{"positions": "rope", "rope_theta": 100000.0, "rope_fraction": 0.5}
MLP neurons of a small language model. Each row is named by its layer, matrix (gate and up: input weights) and neuron, and shows model dimensions 64-191. Each number is 500 + 50 x the weight over its row's rms, rounded and kept within 0 to 999. Numbers have three digits each. A neuron's up and down rows have the sign that makes its largest values positive.
A block is one neuron, or neurons of one layer that tend to fire together. After each block is what it responds to, as a language model described it from the Wikipedia text at the highest values.

L9.gate935:526572495412473510417526519427577519552491489557503497504442495529455469486617435485518400578484672538488465558415449433558416504454458417537484543508594508507536502535622478559452533402546485533552466513503410443478467476406463408465553441541556459518562507611442475485442468405515533559424406418511559559501525486440484468492439513505507501467527492467543491562487530455441417540563
L9.up935:435580531452470624510512484518593522567503532415531557415564500419504569516547474518461486472498534519534439551493487513408551503553559470593440479433491516449497490559532456554415483571481489454407530474549483536465485509457547462437532449520552440499493471562475433449554434516446509511471498537528481416430421622521472424415555427541394526372418461508490522490528529544507551593494
Responds to: Word-initial "re" prefix

L6.gate90:501534530460554460632514532493553476486456424349499533588436486535468504476616500501494421481492497468477433555559459555558519572507438499485515443470458463550546486548464528473505515516466504478480541537522440455447508410489499476513519476381601425541450512511444430519575576547518449504487508528516489550400491501520599466561537504550541509618342554403636590410464481497532518519451
L6.up90:467467551553474404484497492536491479497556413399456638538544390552553421454464528477620495483532510489575526434556489520503517560529557512543522572585533436437482411581459395483479497453450601483418483558501554509448499536539518507524525516617574469441461427357476539502475578524412465479497482521510503483486455533509463436557496502556552480552498517458487467463522519546478542505418
L6.gate283:561545403536549616566511502547481487513521474497554522593519515550522452608490427572471433521478479446488619489433573537406482500465449523569455554475523489431444549523428505386482517432502453521446443528439551555458516512519455596545461516487496454433546517534385546439522518530514433448516490525568461506558543587458441496414534450459528433382463500530564492536391470498510570503476
L6.up283:415463491518600547441424440591589484480377603509444614599485477488417468526548422615469444483458523583521504453472563455505412519536544503557448439427481421496427515463510443540616566447483540534357527502540543466533504544493460541580437436497451471508504443474450598550459480486479448481481498557453557443415482497406504494502539475530546446419566439608506484432544550454511567440468
L6.gate377:522477501492522548491576502564489428582551507426462485487561513436515460576451408551553490519545518461594542485501427504543483465445523497582554519512459483466360526528404480513525562559514493468406480618522647511467432487454515565508538457540366521492489505515500518530430542474497549510525489538519553448454466533486493461433483440529492529427513506372585439495543461498519534407494
L6.up377:481480524461408486462463488505565538523500456468403435620510454433424523526509418561462446519544485406413487447567502509562596509459462495486539473505531484536465512554561519461547536436542500503455495504492481417613551567438547437538486491470601503532539491571398595397506439507576517498522474476467511464512519522516468378516499506472540499537564450497540488555453521529402500598432
L6.gate385:482525440499493497566522567366544567463578483487550529561403519562535486434562499499414508559522564527623372430561423603455550483521521512592518521533575460509460497481493438468533510494521533514561436516455520432483545516536458561514426506577483462523434513615534544431526512483498456470497492456481556445539559441451606478572473471439394546427606505490523484496483569481516461477507
L6.up385:429440480492473579529482514468504545558524494512486500467444495627541427449545425521432614512531404476488530459478456604369569460533450504555500580468464412528479462527486455454482548454498465571513624587544454505515420492512533553608482469519551526482452460552513528507492461478527496500434523454483498544540589564585508615413603486488537595445511475447522522544490413414559470510572
L6.gate431:540514491478559498490544485536503517536567483412560544519493441505515486580437520472452563561484506469479420512556491514493484575488457570461535484564568574528447577470484491423484500494565440454464466482435571588545548488551488487517539616547459548570540555506498472487448510540512545469505526650557479495472528597476515409499443516508436477494545546529480434511455570569444466437558
L6.up431:472518551513448521529546501472403410547487487465520481572526530411498548499509542537509541489482472533574452494506418376500488510595529529480487424479526489548500484508496528448539483390516549570475529494473628507456520420466491453526485507550466527544500494525515554524482480532386508552609468581434552549510474443440491531374524544555593478417525540497504509505539515553554423556533
L6.gate702:531498503451488511495495447611650530508521570509589509513404481609469512537514541575460451502489526497539564584455490573483493558596409546557459551589579486523388528597369456415519524417482505497417469392554526396581518574522435482478543489607443523533447487549500600533461514498485477469565422475493482527524480490553430442557525423544471499414552516495559593510483508510505499502485
L6.up702:547511537529526540619489536462477527554606432488420543501473530572475504462509418525407473538476545550535504377479450494522507425519557548498408383500584487525453474555455591401564582488472442558537429522521589525508429466570503499507489577591432504509498538436501509534551505487555535516481439548472517469481477572485494408492467518446548462494525445581526546448497551508504495473420
L6.gate751:546468478472493543472429457548569579513481489391477499515508451581467529477464524448452499489487566446504503581438567471517448570497578489477400503556566453457536529551472499484531510494552484524469407492629662494414538498571514553506524563562488525505479516469461501611523605453490415508509453565499367468486514486435498445475590456566539540570391465457551491548613486550502485425478
L6.up751:425524423474524572439370584475475438568452588502519482473470510593532549509524511610565494540602431562475551520446444544532574599450471494453482372479479554547527415613458585514466522399413491520485484536514436477478487534509549555519624445476525536593425477464500563553495489541509465509603504463483484535509493561507520571567527531517500502478562431504536515548435485507419455488549
L6.gate887:519506539487575535502488493503598457546443477483505450532555502517447521473551449499517542591516537578507548430413452480522448537472419459527483444538453451508488488488431458456494562508488485380522432478491551454486427472550484533567469541514542447451630537478551550459401525567481532467609388562559558467462548487539501403534560526482456531499552551561561504516541483483536420561425
L6.up887:482551487446534584500543504513476430434473551511515434587566559431521546503490475448594542445576517438417571491573527597455453541523445502446547555572479564465518483503552444472543525420529442541545517430495515452548559487435464514515474540483520480524504556486474521521440504600559469633455523602512549503455594497518405538517427506523500556517506550521499541496518482538564483403494
Responds to: Quantifier and temporal-frame words

L8.gate8:461597472449436533495575430484585475579402475352422532486517479364490532492533405512553557511543557649462387606497518540502529522511510544510443524426553509450598537440523552601580490474536491447444451488492514557448479509600461518464542514395512438531504482584448504515508539447503446458455549523521423486459545481536465496513496445462499452536565490601417513493475476518502582530562
L8.up8:537543552450500485455664513554572471538377495510455421595481511520490558464568437516555492589405472458389521498570529460468543570526482512457501493479478487517553459504559443451445469546533632439443489471554484578588550563570494412434478475526473438467485525532484549424457483466516549485486487516477546402475509543487493538501484495547488502511574522460487575546568582501627457575443
L8.gate26:559449541510500512555549471515506548581572572509446488529567481485464484462460542489473423524472569514581578560544541598477498493508504508503413453484560393576543536535435481496480547476492466465482478635505452483508423445385434407490529570496555482564481518568466533480532397350509509568492516416505478524571461562461599446537511568478523509557483527488475498584532495563444482507482
L8.up26:516541560457454530471509418523528597491521517476469559471513463611525498536491561522489521428454653592543469417481528464524544492569491538544511432484470453494431477508515523526479520437468450353446508472482500513447492435427494481477532482483462422490509495496521559534499506439445479526573601514510512515500488556539517485457563487489401521512512583513503495460417488471342544411523
L8.gate131:500613454518504445524439515547515513446484524555467512500550535492431586435508484528522521458487512569507430548525523546422481456541457563527481560530535552436448512429503365431492521510353546452406513513501477519563510456417470480462582537452533548549508588513415418507454501456508501472495425495477555582505558445496528522492468518475533531452442493451438497499555507430489495462485
L8.up131:582480439568533554413415462537618478463556414596460502458524559466465520501609484467430558473487467506511484530531476491531534480506477575466499547535451552469456515557605465600458543428399514568487404622442434489488472467442528599457489585529449453470567496534474478495495525454507537522457393554482509555483500540395449519526497539520515504463373561400485487499475481482526444522441
L8.gate518:493566468510555503461533511459562515542517503587559558546431513435518609355513520524552547464434391586390371518515515487428457524493484564466447507442537537443485539480466465500575502508509520488424511518467493511568489479421574511477420533566503451550537478486420524434543455460464455510546510525519384427458500542476440494550516488459518539567425487476466421415473506517467490509519
L8.up518:448526370553542560448557454554592448450491488463562606566515562504438518372520492491496496502456607521505551528474499536474512422445544477565489598530509525487445568477375525439523491412519500493409495425420500510468542464513488535489454488611449452578508465460449544483440437453581503503504490589450470492520491467496549460579456503579477432511567578473518542531554494551479472547459
L8.gate570:559459484545501594517543474500481479527570562523418585576496475531507538522512508518485528491493516528506509543351480484493636564511489577493505576544497522472574431525530509458556523459479477502502484440441480544488581501615550552545417508535431571483521436505451472550423419489483372497512553500482567458581533443503537470518560601487511544550449517489444547392535502531518459490417
L8.up570:500540496535463425471465551582488508515507508480538591475422541516524535488473508523537481574506450473480453518404437554511472429464460522489492569545536476435492520462539496488499464440451501489470431506531532434438487493530488513377501493447528454464422485503635509531400496487491560470533572530504492566516523475436489547568498571606554548411517377541522485491445511549408520565476
L8.gate681:522449466503552400485491552513506495465519376475594567544457501436589562468418430530488543539435526521521471533446488499513508553470521611431495526543544599496594498457528436469434550437528575434485425460500518552506551469416517484452463583488484591508574487450385526520498522433445448505497456464509503536595501450580521499547521573504456535572463573467530407463519413474553494407458
L8.up681:555567507489546552492558473463559592480449481571518480526410534524419550428403417498443565502449517565496528447552509405495497403451436497457608448465569491464414457566510462565417485449567507490432527517517497521543539451499599485484476457475516561442532421529390496423399561523463474558448487539401451509435509464462461508415487617447482457497422500453552613504480466385532486466474
L8.gate826:560540390483525532448510500524553539483487515548516515592460439513485572433552483610574521524506421479515499452459521497478513532373499458461449548481489510565504522522584394435527458435467525533538467512417526451535446435520525457538493530508536472491504408548430548439524469377516453529444454535499594473530592518544519416457413548448384424488494444469502453492456525556431491486502
L8.up826:557499483443541454511516547553512515496480439395496516513539396540479521465495463554582525485519504511486619446547516477531560493476504477464491497446460513537480566470494483420528463469548466501436522532442451454507382430477485511456494517463489451595498487501494473541549407445420512447512524507446506447458501488440523505553464430437537501423471528484490338445423402566436570525547
L8.gate886:592497471538476500493532544512541509434446658468522486490492483420355523475563430529512592423516563533441516536472518556510531587483478554544460514521560508578453560503463497453541496458491478460435457484487533500437506482492527569444429525515494578525577576464472548485559533416481446568443542505516473520492434517595552455558539469480512501557554549533531486440496466547509408476510
L8.up886:420423450449506511490482583478512464472498580562465538508530479474464552460443468529543637472494489482406496479531481523567455526522568514491394517527468468525365503473393536530495475323510544537457574556479526530453518500512580584554509473529521513454442520588528429516523556437580515420517488495450495503449471523577567479462462440466523487448609502596583485405500589549486571395518
Responds to: Word-initial prefix fragments

L8.gate86:583540487524475521544490515483420430442466528439501612444450369467521434542488510500508503510525603508514513498569570573433468483541540522478578429461377509470596501531461528496450629554592481491527487500501575463434433472426406510512542495521495461501559562502448469516484511540480454540411528516611596546633576515406515456538485511476587522429471490489477503566502540478479473480543
L8.up86:418533536565509558384433479500541499469442560497511499465614447507406474483496429479395498586588575506594503490571491548443540509490581516528403468502567446527374491419492462469477592443432456533485559534487550468436488457451445553517480446507546456467538494567525499420559435437512485515516513543497472519526535544422485549470458518423467528529467512476461508468488441375538549575595
L8.gate93:490528487505472465524487478468432450545463405472439571545449400491569511484484421544521553470561566436496445501456472486492481635596558455504400452417484464553539508458460491414550498486471454493501523430489430443476535535419525468572527525475420507491517525537428574533470465614457504348566440455564501521595578460569499406446536610444514475562530470487575505511350454509436543547527
L8.up93:597521666530576499536553499525509530547477446476412461419471559546555510471517489415541414540569468453470518497547443534526453506437524487496565521537435562442418517386478512501543506481486544511511517440414549438503491570534456500446513494477565448625457472436581367470489443500511509533448554494461527541479459471450556470525355413532578542452534529478591506448504533560491477505490
L8.gate350:484469524502551414496616550434514493485470605547410532405469556503514501523533512455566431437481526416483452516568384541492385510494579424449476423578464451498511561397473460512496566401490475493509569517499436489550353485444450503449472438476553497532523459514528444487528565481465520557481401481545424617510471447441416405498494534458429459532480491452509458465558570501478446557485
L8.up350:450572572443561478595513574524568566488524546433486545399553415550495404514479595543536472550498551509586449536488468477561528569544567512508486447470444436434628525483502491483407609483502450484433515457548510465561500513505476491563519514432439489491529508484427480605509576424464468498499553442558457516473538534555522506451397494469489458509507551541557524557454501576523505501560
L8.gate358:549480500528506437495494396533507442529522450593490456426462512574511549439458407404501449523574453465576491470492545535513584536537462423476544440505475539493514482493512471468417487481524422482464546456513501446504422420502628406489582534515504578516479523544510448497552534521586561506610490528528543594531598432467432478503482454378550537516455451488455534601546481456473482558468
L8.up358:474498483410458486405482568542531497527429532545533471566506399476514451499504454411475395473461547541477514524541455546430488625506481479531489558504429590426472520489532505544378528423449486430469567564437522479510575424561595499461600524482484477456470509446498546500512477541579472482514574477563525575480485544512451464417440505404423496548426571428470516473548500467532454505462
L8.gate677:561464470521523441475479505542565402451510459409545496542524446521545522495580499440497483443517453520549577478542489477439441449522466510469523462371443600403505494534453463505548512556456460342442506445487520564547442526434581543599516539591505532432545539565472582476511488589524434451581538468458500486531516475515548412572381464508519473528608517541560445482504516373460448510571
L8.up677:486577572453526497510474619607416548533480502592432513478530583555480542469491508507476490474523586544445498390607524466484552485554588511403509492548448581457530485501478524544527596570502549458436508573509584547544437497435568648532494438460509534449522486510460484442492518467519518472438426579511557440450585538536476385497491567490594542503497531407457471526484465472427488466518
L8.gate679:486552442487503505447526479408458590495483494439476489431477524501578525457575483428466584526499470485497584448505465537414519614533429584536470466591375541467557564526485406447497618513478491480471441470561430512497503548470438493511476515436472440510437508490427545540560547465484490496483519537508515510377527507555478493475476631455520530502430508488593392456401488503417457389554
L8.up679:416521449487418532556498541581512466487455508451549591528552449438549455503495550518469418434408508454432514508551493517479548428469511514483448477531511432452457512572472458504550534433526474408513501497462585456536415551495508501447534526484525540598548533443420538535569525522508548509539542490471468478465487536471449480540525467453483430508535499430481589469501395447514536521485
L8.gate693:486471473513544449494567517405495492581526479471469378518403572617490503477459542538401475505429626527585474522537424542506482583504607477423485443514411603585504561489454529548545581493491463421505516532453570421540472418528550521530521523559577607479498526556462576453508489462526489467550470487502528502515563520562379507522547507424503476587564454465535547495506465509491502524495
L8.up693:510573388472487491537507536508575529432492556560510520495542540574495475561543490492503428629461543531413582520552451487455555533465515427575501425485512426418509537501468510539455535507544403490499462532496579588502551501458440542514509401394460504411463517495505500562462521559511556442543565516513515425490485485469462468526441461533507545499467526489506493442466533523488485469546
L8.gate729:495412512485513524563555616562519443507522407456491521442547510518564443421506542561496433533438491539432556519564486457472423597553449458481568533392395501505518545526536559372518589583482457504492475443486525479486401519566502589536488511507531527459511528495422470548558476559504541496436519534517548576521560573575485466492412500418514418533461562587545478512530472631494466485443
L8.up729:498520509342574507461509534589506477443479453545483478553464499503512526502484463472510460517504457530569589554462473573531512480514548467393477480535457477510481599486493571448496541428570515521516512503463551607478609489525524536502497437535420470412500512553620588526463436523520449524424418501487502466514549477457462460535473498560514554458473443481446466370540548506465436421618
Responds to: Indefinite article after prepositions

L8.gate157:587501568557462518575552539541479471554544379548411548492455450537518493476488508522473483512498460552555571509562486551444556523543434446541558469537506586542620513519493487502515513441403499441567506561392517512524515513449525488433489476545508546412575515469526582449493535433497466489536601451547546422520492499467500595497530542384569507535468469356447449467490462473512433459557
L8.up157:466508500517505523554568469421573413528556500550572418617458567445528485464487464536426489444431515529493571604612548455484495495422450510549530475486484510465555580503456463545488497487526460535534529404537547513431474439486571481543519423530411563501474533382538537438480602474433545424431612536566456447471425554553490485555516457431500585524516605402497438500597493509488567460494
L8.gate411:470543607550573508543534556414474486559581549464489443467410515454445412518575462475443505485527531492481585507482523512496533571428463562427463551402511532411469454512508549442584480562538510451602476505516510449510501477483527495504524487509581537513540559521525540458473505509525616355456447514511573470622505489567544463510445438537449462494443520421545524472502488490562479491573
L8.up411:488499481401464473550448549406568452559497465497494493490479476443523619510493549479415570475506404545565556480414491539494489581430534532458494468486547587465561499544502417521494540437445597468442504485530500501453542484475450521552540498393494466489514485551487562514501487475483522495534524558567512427422556584556562415585450456466513445428513534515502457429579433464459390532494
L8.gate479:470474462548549468519528402442430432472514572514416511526537452577458463436540485495479485459479518545518493556539486479481355569471517447409434484408519554523551556480500457500563476537488489511529535483505454542482507577401565435556580520461556389614468561509538436444501448441564515400484511555469490481537463454486622533509626476528504475521508440470493469486528496457466511501389
L8.up479:578462579523533506501495460398418572493506492513497539516517453458515550570473497404522459393442568426588482504502530566491435564534474509532546391507614529578596579587505546462479503535553498490440517532484476499462492538414437582619505413513475518507439428410539525497540507513535485502510434513617521444580492504494507557487409497456467523479534401482507514514480582530490477444539
L8.gate514:432529496576530400455505571547530487497591381470480498538569468530528556464509487462574448493568503549439566537441471520474501493631500458446473559494485536422508529529510536451496489481491494454449471478437529438493555554516436490419526467552469548531490529451530590480480507537583594432572483476452537529540624526564476496491481553541572541596405521524483540550495497559589455504358
L8.up514:430559560517498411466496549511520552481508432398522534449424449437525365435547528569434554516431551422467565498543480471458485518508525451437439505503448454462552572563554650530500454504443432518567533428524520648491421475523502514545472508505464479500517557563475505466450487497582523435594446474501441514539419589487440487529488521536501459487490480524624550539483510483523546476519
L8.gate614:512449537573497416532534457529478431605459377629527553486506420476496499581577517509646433483494559433538469559476418402464488551465445469521465533424561565481496521543522437457432622556518547480514532517480498519524447529434527370456482374542549490534466581523478489488530541497575553458519534506471493478548501541463494568462448480442580523534442496426479564401507481484542505539532
L8.up614:412559453538520491492423554518536451456500472479579518540484419451485495601531548501463488576527505453571431481430484505562544539440558500506519552557485567612559479491597454469575518447493517480449428461504597543560509429398416466551526439408437484468495475525539542523443546578508522444615463439462559505510524534566546495503474547426522526438467592556523558422521464499594505535568
L8.gate890:544574461526459518513542454520558429472555530475580514527504452502541487528480505466562528463520479473548476427573462545416501534510422520416491524462611527462528492502360473520438508447468540493500508463602514516499495460452495560555500540511478486490506527505511500436563463480495573503575605508480528520479409539518443497538489479573583568555407544503551538548531520517511484460547
L8.up890:563535564467538530507568509490447568481475508526521449516401559555557334509484541524446425570374560534506496518520519418470460566445561397502497516490560531428525461512522497543449523430503512596521512497510543538502349468503482586448518392522558459508550507465572548570534551458512556568498560468603528525490543531515424476503518468475511506525535566511558526460534522447467520516561
L8.gate904:498476458589455521512556453465453428506629440436477456520439561514490503410585399497465503483479468509515552449564557508519522587609451452380479500454454516461590536504621486536581469418568563544522584542459470473489441538462520453502494449543506512501514518559435490483539544596491479495513509507472555424500464637441545417465465507521534465501484483453427395529492596540478504485465
L8.up904:476600483428507533491516478496480487400467496422529457505472497506469552486452492556455478540572407512455506463511531554437635536514537518431462508472459585564550504578502460423500429503427474504521555566557468512441543531504432570439474473525465552539452513435617491556609565479505456518478499512536544446416471493546448414463548511501403371452450448513449455547499440496581494635474
L8.gate926:446580424515493508595467574535449399564532510544440512523325546505472464409516570525507519462507547537499580511505597492595390570509555576481523482444528452526606490435435530499470515549433577421484498446561501530545463543422550461445461459488505575483563513417557520514479479547496520527504519540465512427518542613502488528456539507536430522466454507552512551521494576543536480439563
L8.up926:435445534543445499445543452432490456575581476459450411557401556533519481491436594546499370425460517474566513461504470564578527486503481476538482563517574490538560475508513582452441410506498477544530502573455490541404493517512536459482474458520454552447460525489457571488525543549373491433560492442557501479595444573525399583434509537523409470506523484380498530506526494514544436536465
Responds to: Role-assigning "as"

L6.gate22:477471554456490443509487495591501462384495520556435539542388397474450455517501456480437498466574484485472508503524536506460564454483488525434534503515454458496484470497546563552563480573438479502552408530512481526570559534452425452499468499478494512460541486597464489469452494481506614589489543525567490517483455493485506559528472501450576508458515461471499452542449547493438491470612
L6.up22:487528597536514510593515448459501446455561446554538498554470485512564483435392498578497518648542475511444608464361569474483469562484418572388490545483569485387559486538540514568441480510462478388458493466480574570522482487584538538587445554384580578456497516468479511530500515504487445516517496476507553534560528596509496494453454521532518524508542490520514472485501497489453402502581
L6.gate276:380475419554532495547465605570516529518447570494537495521444533550559502487542502642553527496501482538474438537532559533513567497574540488531568520449468443532520545470458413429543460586486479620452595467524604540461582443448408544476518470603448457489469498539535494495477411542506485534406445525417422472458515509485497498489428496434482535421520462474534497566525578531407523471544
L6.up276:568546472518514616467475525507512518440515360486471408511565524514438484551517543567578475415445488586523483528546536531523513471472469499532476525530531468554426524573535556559523480573508451445521477468449578501396496526509473526561514543489505609442426446500509438503445445469483490536576477436472542463443472520455533377467508486401500612515500500502502436600529492530526510412441
L6.gate489:556476488491520509453463504588499469546470544399528484488434492596500629536592487426514524485561425556549522516464516517491534429559512371552391513456582465536540555500433511435497439551517545405540504511541438389532516516478422471462550583500499488451477498663475484517502558482462475528618430455498494461514529449367461528517536522546528505567542373486492427458525495586441479536528
L6.up489:416496424454523510576518487489573470461551478509472476546490514436533443473560475539530442439505447472421479325510485427592519475479557502488605581514526498480567513491546501559542502482483564528489513489500446517579557457443481469595581520502501517441479467328546480456491424507509464519539515459524498487518500565443595570523516576513515444517597614479524478516472533495506460486425
L6.gate516:498511407481458453593578506524487592562477504471420532507515586496491592441473457442480530508496491495448485472502489532519473601510565509533531518438484473438486510589546523401460478501520477456423504437514574444545583511450574522536487485542411484435420446560367502549525476523549543453585414461531495555433538563503505504434466553450551426520479493436345563474553513549506500511489
L6.up516:493504527488511588464404494557497504370491491451450492450522547426520440457483429570472530435514466536602518503463587581603547385526519544518562477483487567524505424610548525378531435512504519600522490482529475519570463401490508511554561453529469540530544428440526569524535525494424531492540533568525497452506515468474530593477560542568571468493474540574454572512565480516539514509497
L6.gate561:453454489449531524440515490531481490504496544515526492542428511593509516490523518446400481528482669608520506448469634389577464563553494542589545512438523489496576508509504434512482479518508593468445519478435505542594440528475440530478530505504445472452380491615511444466471507449539571520570463558481474517525430529582496459380518569540495521483575560437502497471458551533483601530530
L6.up561:468477487485550524523524534444525535497454472503496471531530594505542525534484527499589517521405396470559510504492531486614531490485529504449475604442492491451485465525671545612505456590451554438504372467370555520450500483554481536466567441518427557537462438489499440502395531514458504554539497419517511450569468494474506522527445490548483473451523431504389454439531510485517593432530
L6.gate721:513492486496526566430481518516551557503536514435422556553498488566468517544558452470472486381441454588467508490559507584437496437503446481442579558512484510496548484492615442534584608477589445572500489441566551409555447431497564576567555452496534480593465564505605554592540444478438459566580462447456363508493464537468534446394492527468531554455496504465405468535566532515548480468421
L6.up721:426481470551473528540493468537483514531569470461569496443581512515499601502556566571494539510531524524530550496481448508391499524470546403523435620538525461484490510526560407484470460493587452512524439515575496467513575490467544456436435522539449472522475475517497490452465438503605444521674562566506480431393498582546515398521428439497441500503517505445533549581484459533483521505491
L6.gate763:512469531523574432499423476443517585533531555590463413471453512552476596541556513498505598574459509496569552464419564531477408454483533587510511461435513558446420438519507463542419429546491424391448495466490441461557529589467516571497535464413527494466431478527522480541482491456361415481572420519559483604494537473488550503551417463509536496454475454476473562494533531605540515505515
L6.up763:524475456501506469476563527515487498458481553526456504531503459500463515652577535561533511497564593474506584445346497494513517453530501473520524476545475609508489498407461603521501422602428608562508573561483490537540450579501430538439601480535543488488374434460542488564604493526466447457478475448482491516488462580543489584508458550477487481575521510599446446471479611473508481460490
L6.gate872:528582565432513510431440564520572480502509509486523481473510457478446531493565433496442614451514412466475599553541603430555539507497475549454578514516557526513535489511615493491479545535498534458457505573462533486572484579484444394510505647496500425545405489534521569514508553484557556505564506552494516548509464493462537430506528535511554526454501500530515482478395555519491512526415
L6.up872:489447477449541643509528565522558453508452414411579549464477450452537534433505525550561420468561485518520478540553498493551513474578510459576539514451422480490449468487527530449588524573395556491509473557526394582530495454545561558464502472480491529508513526543453506501468486402490476528515561550451559495507547415425549578507486544468507477561633559590473440472540535550393542484546
Responds to: Mid-word b/d/f fragments

L9.gate614:511535513537530483449511510436621354532422479518427562503457534546491527530515474474524426469534507531535556455438517525477539555438553473468475468504553601509491543488448536497534509511443468404571476538532508503477474483439574467507566451542523473423521534528628537475562545535377520497439553477415450447536488535479546505527432496544516559609464544456463576469482493536575471532450
L9.up614:545539532529499578554471442375586503521521466472396409491427468549483498585570543601493443530500474434546536529478547520540537433409497503512487559452572519460522517538450526607484473577490638513593530559494481510395470551578554487418508526502383541481468470502483523472452488465473625399488478549496429530534525462527461483497475519472439442511489530347479569437574417569450444424602
Responds to: Job title fragments